From a checkpoint of a small transformer trained on Wikipedia: 5 heads of 64.
MLP neurons of a small language model. Each row is named by its layer, matrix (gate and up: input weights; down: output weights) and neuron, and shows model dimensions 96-159. Each number is 50 + 10 x the weight over its row's rms, rounded and kept within 0 to 99. A neuron's up and down rows have the sign that makes its largest values positive.
After each neuron's rows, "fires after" lists the tokens most often just before its 100 highest values on Wikipedia text that the model never trained on. A number after a token or word is its count.

L6.gate783:54 63 59 53 60 74 42 57 45 43 73 42 60 44 45 52 50 50 54 61 69 53 57 65 55 55 46 58 62 39 58 50 52 40 36 70 62 36 58 42 33 43 33 42 45 36 55 55 52 42 21 60 23 41 51 46 64 70 58 41 54 50 46 48
L6.up783:50 53 55 49 35 41 60 53 46 61 46 40 41 43 49 48 41 51 44 61 57 23 76 47 46 42 41 32 55 47 37 50 31 38 48 62 57 52 39 45 40 44 53 56 43 68 43 59 51 63 59 52 25 57 54 61 35 44 65 53 51 47 52 58
L6.down783:45 39 58 41 51 54 62 38 55 62 44 59 39 33 49 45 53 52 32 51 61 28 76 59 49 36 50 48 43 50 48 54 39 52 62 50 46 43 58 28 50 48 72 62 44 62 34 52 52 66 67 39 30 55 55 52 43 44 43 42 49 47 48 58
fires after: "O" 15, " p" 11, " In" 8, " P" 7, " O" 7, " in" 6

L6.gate505:55 53 54 30 48 50 39 56 53 46 48 42 42 51 47 59 53 33 53 62 51 49 53 65 52 31 46 46 57 48 67 53 37 51 45 51 53 66 58 58 54 58 37 60 54 45 48 58 22 61 51 63 56 48 65 39 55 58 52 39 52 39 51 48
L6.up505:53 41 41 59 50 27 47 61 44 36 63 47 38 52 49 51 52 48 50 60 52 36 46 50 41 36 46 31 65 47 50 54 49 27 36 59 53 58 42 47 57 64 48 49 49 64 51 55 31 62 59 55 62 44 59 28 60 72 57 61 44 35 51 61
L6.down505:52 42 48 69 64 38 54 44 60 36 50 59 47 44 53 43 51 60 50 31 46 36 48 33 45 60 59 52 55 54 42 39 48 37 44 56 54 47 30 52 40 49 51 46 51 57 54 52 74 44 57 43 41 54 43 42 50 53 61 62 48 52 48 57
fires after: " (" 27, "-" 8, "ook" 7, " \"" 7, "S" 4

L6.gate454:40 47 69 43 31 48 32 58 40 68 60 48 32 57 36 37 58 50 68 48 38 58 65 54 51 47 44 40 56 47 34 43 40 46 65 48 43 47 54 59 47 61 28 67 46 35 72 61 66 53 39 36 45 34 46 48 54 49 55 59 42 56 53 34
L6.up454:48 63 57 29 76 38 41 42 40 53 68 39 55 66 47 60 55 56 59 63 51 66 46 59 51 39 49 69 48 51 49 41 37 49 50 54 45 57 48 60 21 57 55 41 41 50 31 58 55 47 45 56 37 50 64 49 25 53 50 58 50 51 62 54
L6.down454:63 54 46 52 41 37 40 51 30 53 58 32 34 45 56 59 57 70 62 47 58 36 50 40 64 56 50 69 65 43 46 52 55 52 60 55 38 71 35 52 37 60 62 55 49 37 47 52 63 43 56 45 64 46 60 44 62 53 51 49 58 31 46 50
fires after: " R" 17, " G" 15, " P" 15, " V" 11, " p" 8, " v" 6

L12.gate792:53 56 46 38 72 67 62 59 44 51 58 48 59 50 50 64 38 51 32 55 41 54 44 48 53 33 45 35 57 52 46 48 38 57 52 47 52 63 72 59 45 49 40 57 54 44 43 45 70 38 49 72 61 63 56 45 49 59 46 47 55 60 63 34
L12.up792:38 39 41 34 49 60 60 46 50 61 51 43 51 48 58 41 29 51 46 54 45 43 47 65 61 73 37 47 44 58 49 48 47 44 39 59 53 63 53 64 32 45 61 47 56 53 57 44 39 56 63 70 43 57 67 47 61 46 38 43 31 54 54 49
L12.down792:52 60 59 39 53 78 47 55 51 71 39 36 64 45 26 52 43 58 41 46 52 40 48 58 52 43 40 36 44 42 38 53 54 51 61 38 48 46 73 65 55 33 41 73 48 46 36 63 46 45 41 59 47 61 53 53 58 50 54 39 48 65 62 43
fires after: "\n" 100

L7.gate531:51 32 41 47 56 44 61 49 50 53 61 42 48 41 54 42 42 51 42 32 57 52 52 62 42 51 38 54 36 51 53 58 50 70 78 42 54 38 59 43 49 63 55 65 40 34 41 46 59 43 51 49 69 66 61 60 59 47 69 56 53 45 70 36
L7.up531:59 39 52 59 42 42 53 42 47 57 51 60 43 58 65 44 21 44 47 46 44 44 49 55 64 54 34 51 47 57 52 51 54 52 52 30 34 41 52 28 51 37 51 45 63 57 61 46 34 65 73 36 57 65 47 59 52 29 48 44 67 64 49 41
L7.down531:47 54 48 45 50 47 58 51 44 63 61 27 36 48 57 69 51 58 63 39 64 72 43 54 29 53 56 51 39 40 55 59 57 54 61 43 54 60 39 47 43 57 62 48 38 35 55 37 60 31 47 38 58 63 50 59 52 58 48 59 41 46 58 44
fires after: " D" 23, "D" 15, " d" 12, "d" 7, " K" 4

L12.gate437:51 66 49 48 32 34 48 49 64 42 39 26 63 35 42 46 25 36 34 63 41 50 54 56 49 48 40 25 50 43 71 61 45 61 41 40 51 55 52 50 40 38 44 49 54 45 49 42 50 45 45 51 65 55 39 48 42 63 51 65 59 56 73 53
L12.up437:52 44 42 49 56 69 33 36 68 39 57 70 47 39 42 43 62 60 59 50 48 47 57 50 58 45 65 57 42 45 50 55 40 63 48 59 49 67 50 33 42 61 46 47 64 29 42 53 51 40 47 60 68 37 51 56 62 52 43 54 58 54 48 42
L12.down437:43 48 49 48 54 62 49 46 57 46 43 47 49 54 49 66 52 58 47 38 50 48 57 48 71 45 39 51 42 48 31 51 38 36 62 13 59 57 64 57 61 55 50 62 45 55 40 42 43 52 56 69 48 38 42 35 50 43 50 69 56 66 52 56
fires after: " T" 17, " D" 12, " C" 9, " J" 7, " W" 7, " O" 6

L12.gate84:72 35 35 52 49 40 50 39 57 43 43 45 28 76 54 42 53 53 38 56 67 57 58 60 47 58 57 37 73 57 44 60 49 69 60 42 56 73 58 52 35 39 42 44 47 48 47 60 43 41 69 45 52 59 40 54 71 61 73 46 44 51 55 44
L12.up84:82 46 44 38 48 48 47 47 42 46 48 43 46 50 41 55 39 25 41 46 40 56 43 45 67 45 57 55 47 48 40 45 45 59 66 36 49 62 64 53 45 63 66 54 54 58 60 48 49 43 49 58 55 60 59 38 66 55 49 43 56 48 64 66
L12.down84:56 44 59 73 61 38 38 40 57 46 50 25 44 51 67 55 39 32 44 68 61 58 56 44 53 65 50 44 44 42 77 47 64 47 46 33 55 49 56 45 27 37 65 46 57 57 66 50 40 56 44 40 69 63 46 59 52 54 39 55 55 44 61 50
fires after: " D" 26, "ug" 9, " d" 7, " new" 7, "ail" 4, " in" 4

L3.gate10:39 50 59 49 59 40 64 49 59 59 41 53 61 33 42 58 52 37 31 56 73 60 59 50 46 48 38 55 45 47 38 44 52 56 45 44 54 80 45 64 65 42 48 65 46 36 63 56 52 57 52 48 40 43 51 49 39 66 52 49 42 42 57 48
L3.up10:51 42 56 56 49 57 59 53 44 51 38 37 42 53 53 47 54 51 17 59 57 63 46 64 39 57 55 31 44 63 46 57 64 51 53 42 47 63 61 72 51 61 46 58 47 54 64 68 41 46 44 46 56 64 47 66 38 66 65 57 29 52 52 45
L3.down10:55 44 55 56 47 48 65 51 41 51 44 46 48 57 47 41 49 40 23 53 45 59 48 62 52 57 62 21 41 64 45 62 60 52 54 48 39 65 60 68 55 49 44 46 50 60 58 55 38 48 44 51 55 71 46 62 42 59 53 56 25 56 50 45
fires after: "==" 59, " ==" 21, "===" 16, " ===" 4

L7.gate26:47 61 28 44 39 57 32 50 68 44 51 40 50 65 42 50 43 56 49 77 38 56 50 52 55 34 55 57 57 56 64 50 41 55 48 54 31 45 56 66 46 65 39 35 59 47 33 64 46 65 43 50 49 47 48 65 65 44 33 23 53 68 70 71
L7.up26:36 60 48 66 49 48 33 53 59 59 60 53 42 56 61 49 36 54 25 64 46 38 68 55 70 60 51 46 59 48 36 47 63 64 42 59 50 55 51 50 46 40 47 65 47 55 52 70 62 34 57 35 60 45 69 61 61 53 40 41 58 41 45 61
L7.down26:56 47 52 67 55 58 57 41 42 39 47 57 53 62 46 46 33 56 41 47 58 58 61 55 52 49 42 65 67 54 52 41 54 49 61 54 43 43 46 34 47 27 20 40 44 69 53 64 55 71 55 63 54 62 56 45 69 66 36 48 69 60 49 52
fires after: "\n" 64, "-" 9, "Pl" 4, "S" 4

L12.gate288:44 38 45 37 47 71 54 56 35 60 53 51 67 34 40 47 52 41 62 44 46 40 50 39 70 47 38 40 36 48 39 44 51 50 38 41 54 71 50 46 53 40 48 43 53 53 55 64 53 50 27 64 47 60 69 53 56 55 60 58 55 48 59 41
L12.up288:47 40 37 59 45 59 46 65 59 65 54 45 59 49 39 53 48 36 31 48 43 67 32 62 65 63 41 45 60 51 46 51 55 56 72 57 70 58 63 72 48 51 50 49 60 65 40 38 48 39 46 63 41 64 49 49 65 57 45 41 52 63 63 57
L12.down288:48 42 60 43 40 60 40 51 60 54 50 59 58 60 30 55 63 51 51 57 48 52 52 55 63 51 42 40 44 35 42 38 47 42 55 49 45 53 59 51 45 47 57 51 47 62 52 65 43 55 43 63 51 38 56 69 57 40 52 40 45 38 50 70
fires after: "\n" 100

L6.gate197:37 73 46 59 52 55 69 40 39 68 45 42 45 48 37 42 47 41 65 47 45 56 63 67 56 64 59 46 61 47 60 72 52 36 60 49 38 55 45 40 57 53 50 57 67 51 55 54 24 51 54 64 54 50 54 53 50 45 44 51 59 61 56 58
L6.up197:39 47 50 52 52 52 53 41 53 50 63 49 38 38 62 63 45 56 45 46 52 46 42 63 72 37 29 53 48 46 56 56 46 40 52 46 33 50 67 40 56 58 31 40 47 66 33 52 53 45 50 68 39 66 61 57 47 38 48 56 42 53 68 58
L6.down197:53 34 57 46 51 47 43 44 38 40 55 46 54 48 52 57 56 59 41 60 47 32 57 39 42 44 52 52 38 55 45 35 51 61 35 56 51 50 35 68 32 51 55 44 37 39 51 52 68 58 44 46 57 37 60 41 37 54 56 60 43 48 45 30
fires after: " as" 19, " F" 14, "f" 12, " ent" 8

L7.gate802:60 50 56 45 57 66 43 56 52 35 53 60 50 43 55 56 48 27 55 58 51 47 56 45 53 58 37 40 58 45 65 36 47 62 47 50 39 64 39 64 65 52 33 70 46 46 41 53 61 52 65 48 32 64 53 45 57 50 34 27 45 54 57 68
L7.up802:69 54 51 54 59 45 63 60 59 50 69 61 22 43 50 34 54 46 42 42 54 45 66 52 45 64 49 54 52 56 47 55 29 32 44 48 45 60 43 58 40 36 57 59 56 46 56 33 48 53 48 40 56 59 53 45 42 63 46 47 46 52 59 51
L7.down802:46 39 46 49 66 55 39 61 53 47 66 68 49 55 43 36 52 53 58 53 59 29 55 49 65 48 44 33 48 48 54 44 37 62 45 57 60 47 44 49 51 58 39 56 53 37 35 55 50 50 56 33 39 46 56 48 55 58 32 29 44 55 57 49
fires after: "-" 20, "M" 13, "m" 11, "P" 8, " (" 5

L6.gate419:47 41 54 49 59 50 61 53 38 74 48 57 50 33 53 46 49 43 54 35 35 44 53 45 63 40 49 37 65 50 51 52 57 88 27 49 74 47 45 57 62 56 34 38 83 55 40 44 58 45 38 48 55 46 67 58 60 50 32 48 36 44 48 43
L6.up419:45 52 41 60 55 32 54 36 42 63 30 49 64 55 65 46 42 36 36 40 32 41 31 65 57 35 51 47 58 45 49 46 56 51 34 50 50 65 51 49 62 50 52 59 55 50 34 32 55 52 59 59 56 38 56 47 67 36 53 58 52 40 38 41
L6.down419:62 62 48 40 38 54 56 49 48 71 35 51 64 51 42 54 37 44 42 55 63 48 49 63 34 47 46 55 44 61 39 47 62 60 61 50 35 48 46 60 46 57 37 48 41 53 32 41 50 60 46 49 38 47 41 52 43 40 44 56 50 49 48 52
fires after: " s" 12, "'" 12, " S" 11, "S" 9, " stud" 8, " be" 8

L20.gate649:59 60 61 48 52 43 60 58 55 52 62 37 46 61 54 43 41 46 45 52 69 51 56 56 52 38 57 45 32 49 54 54 57 38 28 61 62 45 57 43 48 52 43 51 60 56 58 59 68 49 51 65 48 48 67 36 56 37 69 49 46 32 39 46
L20.up649:33 49 61 57 25 58 42 47 60 51 50 57 48 38 46 55 61 45 32 54 40 47 54 79 58 67 47 78 28 54 45 53 37 40 48 46 61 58 57 44 66 48 45 25 30 50 59 64 44 58 44 44 58 43 47 52 55 26 55 55 61 48 44 42
L20.down649:54 54 48 40 76 63 68 66 48 57 47 50 58 33 58 45 52 49 58 62 50 48 32 46 48 64 46 51 38 47 64 31 37 62 32 72 74 54 62 59 44 48 50 54 58 38 48 47 33 44 50 36 59 71 51 61 51 66 47 38 52 60 65 59
fires after: "9" 24, "0" 22, "|" 12, " |" 9, " " 9, "–" 8

L7.gate582:39 36 44 36 58 49 42 49 54 30 37 76 53 60 61 42 56 55 55 44 56 57 57 47 40 57 63 62 45 56 42 35 26 52 40 31 38 54 68 40 31 57 56 47 54 66 51 53 53 41 66 37 45 57 35 53 53 48 62 48 56 44 68 54
L7.up582:45 70 50 61 47 62 61 50 53 60 50 62 42 58 49 59 51 51 45 46 48 47 41 44 64 57 51 38 33 60 55 57 61 49 57 64 53 63 63 48 60 43 50 45 49 51 44 52 48 52 53 48 56 26 51 35 43 46 49 48 70 56 50 55
L7.down582:49 58 38 69 55 48 36 51 57 36 50 59 51 49 22 45 61 43 70 48 59 52 41 29 63 56 61 36 46 41 49 47 45 51 61 41 45 52 53 53 62 28 45 40 63 46 57 41 42 53 49 64 44 34 71 50 44 29 44 41 45 49 40 57
fires after: " d" 18, " D" 18, "D" 9, " L" 8, " l" 6, " f" 5

L13.gate170:35 39 50 54 58 53 57 73 46 51 43 57 52 34 66 26 57 47 52 53 32 87 58 56 21 53 50 51 34 54 36 39 39 51 59 41 58 51 39 58 33 42 50 43 62 36 48 54 40 48 62 49 35 58 63 46 58 57 63 54 58 52 48 36
L13.up170:72 63 34 47 46 68 48 45 39 65 50 32 55 42 47 51 61 55 65 48 64 56 60 59 60 41 56 49 49 46 52 66 45 55 56 34 52 57 59 52 46 48 54 74 57 52 62 50 33 53 43 51 46 60 48 45 41 57 44 62 53 55 52 68
L13.down170:55 46 51 39 65 57 60 33 58 54 51 51 53 58 51 39 57 63 45 57 47 48 41 54 39 45 39 44 45 60 45 35 37 48 44 44 50 52 42 48 32 37 46 54 57 62 57 47 29 58 60 41 55 58 51 67 60 54 34 50 56 57 46 52
fires after: "," 18, "." 14, "\n" 9, " D" 7, " R" 7, " d" 4

L6.gate462:41 30 47 47 56 46 43 48 56 62 63 42 42 52 55 50 61 47 48 55 47 25 39 53 37 68 44 50 65 32 60 55 53 39 54 51 52 56 55 57 39 50 48 43 50 43 33 60 64 44 43 60 50 43 32 35 48 42 28 60 43 53 35 46
L6.up462:45 50 56 46 49 50 48 49 60 49 50 39 37 46 61 43 65 59 49 60 38 43 39 49 39 44 35 55 57 45 64 65 52 41 45 45 49 49 57 55 46 59 44 49 50 46 40 58 54 45 52 69 35 43 49 49 49 34 31 45 45 47 47 52
L6.down462:45 59 59 41 53 56 59 37 60 34 41 66 40 55 53 44 55 47 27 48 29 65 62 65 56 40 45 52 40 40 56 48 46 48 35 43 46 50 65 50 52 36 59 59 44 49 49 44 41 34 39 70 70 53 63 35 48 58 55 64 51 51 50 66
fires after: " D" 16, " C" 15, " B" 14, " Br" 8, " K" 7, " N" 7

L17.gate338:52 57 54 69 46 47 56 41 62 43 52 43 39 65 42 46 38 42 41 63 51 61 44 50 36 33 53 58 46 42 63 63 61 55 68 48 57 68 36 59 56 46 48 51 45 40 63 47 44 46 64 60 47 48 56 42 40 49 43 51 44 43 56 64
L17.up338:53 39 55 65 41 68 55 36 50 42 40 52 40 50 47 60 26 62 39 50 58 45 41 53 62 72 42 55 52 52 61 48 47 60 50 49 55 37 41 49 61 46 50 42 53 55 49 40 43 39 52 53 49 56 80 36 51 37 53 32 33 60 56 40
L17.down338:40 51 45 41 60 36 60 63 59 36 41 47 55 50 53 49 63 52 49 58 46 47 52 48 47 33 56 57 35 52 53 52 70 54 67 39 48 70 47 41 44 56 46 70 46 60 40 42 44 43 65 46 70 50 42 48 48 35 54 53 49 72 55 57
fires after: "1" 31, "0" 16, "9" 10, "|" 8, "5" 6

L7.gate212:43 43 37 66 72 54 35 48 73 52 39 22 60 29 57 55 35 48 35 51 64 43 33 36 58 58 48 52 50 53 75 69 44 39 58 41 72 51 55 39 54 48 49 41 47 62 56 61 51 33 40 53 51 47 43 52 49 40 56 51 50 55 37 59
L7.up212:36 42 44 53 60 51 47 56 56 54 57 52 55 46 35 45 50 38 69 35 57 46 38 48 64 48 52 37 52 49 44 56 37 56 50 52 50 55 47 53 67 59 49 55 65 71 53 41 54 61 49 56 37 26 45 50 61 41 60 54 57 51 55 45
L7.down212:60 54 61 64 45 49 49 69 54 66 45 58 53 60 47 42 49 61 45 53 41 50 58 60 44 54 35 43 67 45 40 52 57 56 39 36 52 37 62 67 60 55 43 62 52 49 49 44 61 68 42 63 55 61 65 52 28 55 38 64 54 57 51 36
fires after: " W" 28, " C" 14, "W" 11, "onn" 5, "ard" 4

L7.gate643:68 48 55 60 57 66 43 56 61 60 62 55 47 54 57 49 75 58 48 57 43 65 45 47 46 39 40 51 58 46 67 52 51 54 44 48 47 40 56 40 53 47 68 32 49 47 45 70 56 43 60 57 32 62 46 34 42 48 46 66 54 48 63 57
L7.up643:57 54 41 42 52 57 78 84 67 63 58 71 69 58 42 72 68 50 54 43 47 63 35 39 41 56 44 63 52 46 53 54 52 52 40 47 57 69 57 48 54 42 62 41 54 51 41 50 64 65 62 67 36 43 56 39 38 49 49 59 42 49 49 42
L7.down643:46 51 61 34 29 46 59 60 54 58 40 63 57 42 36 40 57 48 56 46 56 53 42 45 60 50 56 48 60 61 45 48 43 46 52 38 47 59 58 57 61 46 48 45 47 60 55 46 40 64 41 63 66 20 44 62 53 38 53 49 43 40 31 40
fires after: " A" 20, " E" 13, " D" 11, "im" 7, " e" 5

L6.gate432:56 58 47 43 59 66 33 54 48 41 45 36 47 36 67 66 38 40 63 64 38 55 44 52 47 44 24 54 34 45 58 36 74 25 50 56 57 72 49 41 40 76 43 43 49 58 42 34 38 60 29 36 57 59 38 54 59 39 50 56 51 49 47 46
L6.up432:45 76 39 42 41 60 38 59 59 34 55 49 51 42 49 37 43 37 47 64 36 67 55 41 61 51 57 47 53 51 48 52 65 56 55 35 39 63 54 55 58 54 51 47 57 65 40 44 45 71 44 45 36 45 45 59 37 38 46 60 58 38 47 49
L6.down432:34 69 36 64 23 49 49 54 51 43 55 51 67 53 29 42 56 47 30 59 52 62 61 41 52 46 68 44 56 53 47 57 50 69 54 35 28 50 56 70 57 34 58 44 40 58 45 58 52 43 60 59 33 36 64 54 34 40 48 63 48 63 51 53
fires after: " C" 37, " c" 15, " R" 6, " N" 4, "on" 4

L9.gate13:65 45 43 33 46 60 35 50 58 59 33 55 49 57 51 49 57 45 38 54 59 41 58 55 64 57 48 50 56 47 39 33 53 57 42 36 67 48 44 55 50 41 29 46 45 59 55 39 45 51 47 36 56 41 61 39 55 53 36 48 55 54 42 50
L9.up13:62 31 48 32 54 40 41 52 48 62 32 54 59 63 50 42 58 58 58 42 45 48 40 47 53 39 49 46 47 37 46 37 44 58 34 33 37 50 43 46 43 53 55 51 52 61 58 58 48 44 35 68 50 50 70 44 61 55 49 46 57 58 39 43
L9.down13:54 64 47 57 56 49 68 45 64 59 47 45 48 54 46 53 33 33 59 60 63 42 60 49 30 58 49 59 43 60 62 55 43 56 59 54 50 51 60 52 46 44 52 49 56 49 50 66 45 44 48 44 58 42 51 36 42 43 44 55 56 51 47 56
fires after: "'" 53, " ent" 7, " wh" 7

L6.gate111:41 60 51 57 59 58 54 42 62 37 67 53 58 41 47 54 58 29 56 54 48 53 40 44 46 56 44 40 66 47 51 57 61 37 46 46 75 60 45 53 46 57 35 44 51 34 46 41 38 63 43 50 51 42 45 66 57 61 49 67 36 54 41 51
L6.up111:41 58 35 68 46 56 43 49 71 54 58 60 52 54 56 48 64 49 60 59 54 57 42 35 45 47 58 43 59 37 56 55 48 47 42 53 60 66 52 53 47 35 42 48 50 43 50 43 45 54 57 52 27 59 52 49 50 42 53 40 51 41 51 60
L6.down111:41 61 36 62 46 49 41 57 47 69 40 55 38 64 56 46 57 65 58 49 58 53 55 49 47 47 64 54 41 23 47 56 32 50 48 40 44 53 41 58 53 30 55 53 46 65 51 35 63 43 63 41 41 46 55 32 51 34 39 40 56 42 60 59
fires after: " Ch" 11, " C" 11, " qu" 10, " c" 9, " N" 8, " T" 7

L3.gate237:51 66 59 45 74 63 43 57 41 60 57 51 42 57 38 53 61 47 43 47 45 56 87 52 51 48 38 37 66 52 48 54 42 53 44 35 43 57 52 59 55 60 33 54 46 36 47 52 54 48 30 49 53 33 71 49 53 66 32 53 51 47 51 55
L3.up237:38 52 36 54 51 54 53 51 61 69 50 64 43 46 51 57 38 52 37 75 35 55 51 70 52 43 55 39 62 40 63 57 36 46 46 61 54 53 31 52 58 47 57 62 52 54 47 49 51 70 72 62 49 35 47 41 51 50 64 57 51 57 49 53
L3.down237:39 56 33 34 47 54 53 58 58 65 43 65 56 56 61 54 33 49 27 70 41 39 47 53 43 53 60 45 50 55 56 53 43 45 48 59 50 51 37 56 55 42 54 51 39 42 33 46 55 65 62 67 49 48 45 58 51 38 67 65 34 53 49 59
fires after: "\n" 42, "." 19, " \"" 10, "==" 8, " (" 7, "O" 4

L3.gate750:41 42 56 62 44 45 45 34 56 57 63 57 54 42 52 38 43 51 21 54 54 56 33 57 54 49 54 57 41 50 66 64 62 55 44 58 52 54 35 64 51 41 57 60 39 52 47 39 51 34 40 46 36 50 54 47 48 75 60 50 40 67 38 39
L3.up750:54 37 60 56 36 52 57 58 44 66 36 33 55 73 60 55 45 49 45 44 41 51 48 40 49 43 58 62 55 63 44 70 56 59 34 62 54 55 44 59 38 46 59 29 52 40 47 59 73 44 47 43 53 67 45 35 30 62 56 42 51 35 45 48
L3.down750:38 35 46 59 44 44 45 36 45 56 64 52 55 48 48 49 43 43 29 52 50 54 39 62 52 51 50 44 36 46 67 51 65 57 36 54 55 43 45 67 51 29 51 48 50 52 43 40 49 38 41 41 31 44 50 47 38 76 59 58 43 57 39 38
fires after: "===" 41, " ===" 21, "\n" 18, "==" 9, "====" 6

L3.gate65:51 51 30 43 47 46 53 59 32 55 56 61 57 60 46 36 50 52 39 59 44 51 68 49 57 51 30 45 52 39 38 40 63 59 54 57 35 36 71 51 37 48 32 21 48 48 34 61 52 42 53 62 58 53 63 54 57 53 44 50 44 54 64 46
L3.up65:55 44 38 42 38 54 70 65 53 49 76 52 42 43 47 45 42 51 27 60 47 61 54 51 56 47 47 43 46 45 37 50 58 55 57 63 51 44 53 50 53 69 55 35 59 52 47 52 48 47 51 60 60 45 47 53 77 44 43 64 40 27 55 49
L3.down65:50 46 24 44 54 56 55 58 44 56 57 54 49 54 47 51 42 52 41 57 47 52 67 50 55 41 45 48 48 40 27 44 61 49 62 63 55 38 60 47 47 49 37 31 46 55 47 56 46 49 49 61 59 55 62 62 68 54 39 50 44 47 64 45
fires after: "\n" 62, " by" 15

L18.gate599:59 56 68 60 57 73 66 46 46 36 41 59 39 34 56 30 26 59 54 59 46 59 58 63 53 57 54 53 47 45 65 56 52 58 58 43 67 45 50 49 55 35 63 48 32 42 43 62 41 51 30 42 35 40 69 52 33 42 55 54 37 48 52 42
L18.up599:58 52 56 62 63 54 59 47 47 45 51 57 36 53 58 41 32 42 44 49 37 45 54 55 62 55 49 51 52 34 32 53 54 54 49 48 57 55 42 51 62 60 55 65 46 60 51 37 56 43 43 54 39 38 54 43 50 31 54 51 41 60 61 36
L18.down599:50 54 57 56 57 57 49 54 53 23 51 40 62 43 56 38 44 48 41 49 49 66 47 56 57 61 52 52 65 52 49 40 68 63 46 60 48 55 43 42 62 50 64 38 36 44 48 40 41 40 52 45 50 61 28 63 61 31 37 44 61 52 49 43
fires after: " |" 38, "1" 23, " " 15, "9" 6, "0" 5

L6.gate594:40 40 52 46 44 53 64 56 56 60 67 51 57 39 50 67 52 56 41 64 54 37 45 49 55 51 50 57 33 46 37 52 42 37 46 53 62 50 55 45 54 64 34 41 39 54 60 65 46 54 41 53 22 64 43 41 61 69 47 40 36 57 42 60
L6.up594:39 33 52 58 44 47 62 49 42 56 43 49 50 29 63 72 38 48 72 35 69 46 44 59 55 45 50 30 35 35 38 54 53 36 65 38 66 62 59 54 46 54 56 35 41 64 46 50 42 64 60 59 52 51 45 43 42 46 63 48 33 59 58 56
L6.down594:49 56 48 64 45 49 59 43 38 54 33 56 47 42 41 46 46 45 74 37 60 56 52 47 56 38 46 37 49 49 46 53 57 43 58 43 53 51 49 62 61 42 64 37 53 62 44 52 42 47 56 45 62 39 58 62 42 49 61 49 36 60 66 49
fires after: " p" 25, " P" 14, " Song" 11, " Ph" 5, "ep" 4, " m" 4

L6.gate241:50 68 60 44 53 68 49 44 57 46 64 39 45 41 36 32 50 43 44 33 70 46 47 41 45 64 52 41 62 38 49 30 57 50 57 44 42 58 48 68 63 51 36 65 34 57 64 49 51 61 71 47 44 43 46 42 58 49 41 44 55 42 49 39
L6.up241:66 52 78 46 49 54 47 44 47 48 56 55 64 48 38 65 69 58 52 51 67 54 54 44 55 32 45 60 54 51 50 53 28 40 52 53 53 59 45 56 46 62 57 68 42 50 50 54 50 32 58 48 55 53 52 33 47 48 57 51 51 35 50 34
L6.down241:62 36 59 40 45 46 57 51 47 59 49 65 66 60 55 68 53 58 58 61 33 38 39 48 46 28 40 57 31 49 43 78 33 38 40 51 45 46 42 40 48 51 70 42 41 51 40 53 45 29 30 50 61 65 49 64 49 37 58 63 58 53 53 51
fires after: " G" 20, " b" 11, " te" 8, " p" 7, "ab" 5

L7.gate89:47 39 48 46 45 49 54 70 54 46 66 55 52 48 46 60 54 49 46 58 46 52 56 56 38 49 26 48 41 57 52 58 41 67 43 40 55 45 44 62 35 50 46 35 45 37 62 54 56 53 61 36 54 54 53 45 37 41 63 71 63 55 37 53
L7.up89:73 42 41 65 35 54 49 48 48 65 38 56 46 62 61 50 49 49 61 52 47 38 45 56 60 47 36 46 48 49 71 39 44 55 57 57 52 51 55 62 62 36 58 61 63 19 56 55 41 53 74 58 54 29 47 37 58 52 51 46 53 67 56 58
L7.down89:46 60 58 45 55 55 36 49 58 54 48 50 46 56 36 56 65 58 48 48 42 41 54 37 61 41 51 59 39 53 37 62 59 45 43 73 47 54 66 56 43 23 53 37 42 66 50 34 41 30 52 65 37 43 62 65 59 43 59 40 54 45 56 71
fires after: "R" 18, "D" 18, " R" 11, " D" 11, "d" 10, " B" 6

L7.gate677:54 57 44 40 65 50 40 56 54 51 55 57 64 47 45 51 60 62 36 45 41 49 54 54 51 39 43 50 35 23 62 57 48 46 58 54 59 58 28 48 47 55 44 48 41 43 46 67 57 40 43 45 53 41 54 57 45 55 40 58 47 58 34 46
L7.up677:66 60 48 68 51 49 41 45 56 55 56 55 47 48 41 54 61 58 43 60 41 60 43 51 47 53 56 49 61 34 66 46 33 49 65 52 48 49 42 34 36 40 40 37 65 54 44 50 67 40 56 75 47 31 24 38 62 52 27 42 43 40 31 37
L7.down677:54 46 61 59 46 51 31 50 52 35 31 49 54 64 50 53 64 50 40 59 47 61 46 56 54 53 50 52 56 47 59 50 60 55 54 46 40 36 35 42 32 58 23 51 48 53 48 55 43 41 50 75 49 49 60 50 51 42 43 25 33 44 43 49
fires after: " C" 30, " N" 12, " B" 9, "C" 7, "op" 5

L14.gate24:35 51 48 40 61 39 57 59 52 51 43 57 53 59 60 59 35 40 47 38 48 54 60 57 59 40 48 58 23 65 46 56 64 44 40 49 48 38 63 41 53 42 56 75 59 56 63 45 55 54 44 51 38 51 48 54 71 35 56 82 50 49 54 44
L14.up24:45 60 62 58 46 39 60 42 36 57 72 54 28 61 42 60 36 45 48 58 52 58 45 61 41 36 50 71 25 64 68 42 34 30 37 53 62 54 40 42 46 55 31 53 52 45 62 51 35 58 55 57 70 42 64 48 25 35 34 43 68 49 36 61
L14.down24:51 52 51 41 59 54 36 58 43 51 50 46 63 34 32 57 40 43 46 45 62 59 66 61 32 65 39 53 28 49 61 53 66 59 44 40 46 52 42 45 56 47 66 47 44 54 69 44 64 42 44 67 50 66 45 49 47 61 51 55 53 39 37 43
fires after: " |" 20, "-" 12, "|" 11, " " 8, " No" 7, " G" 5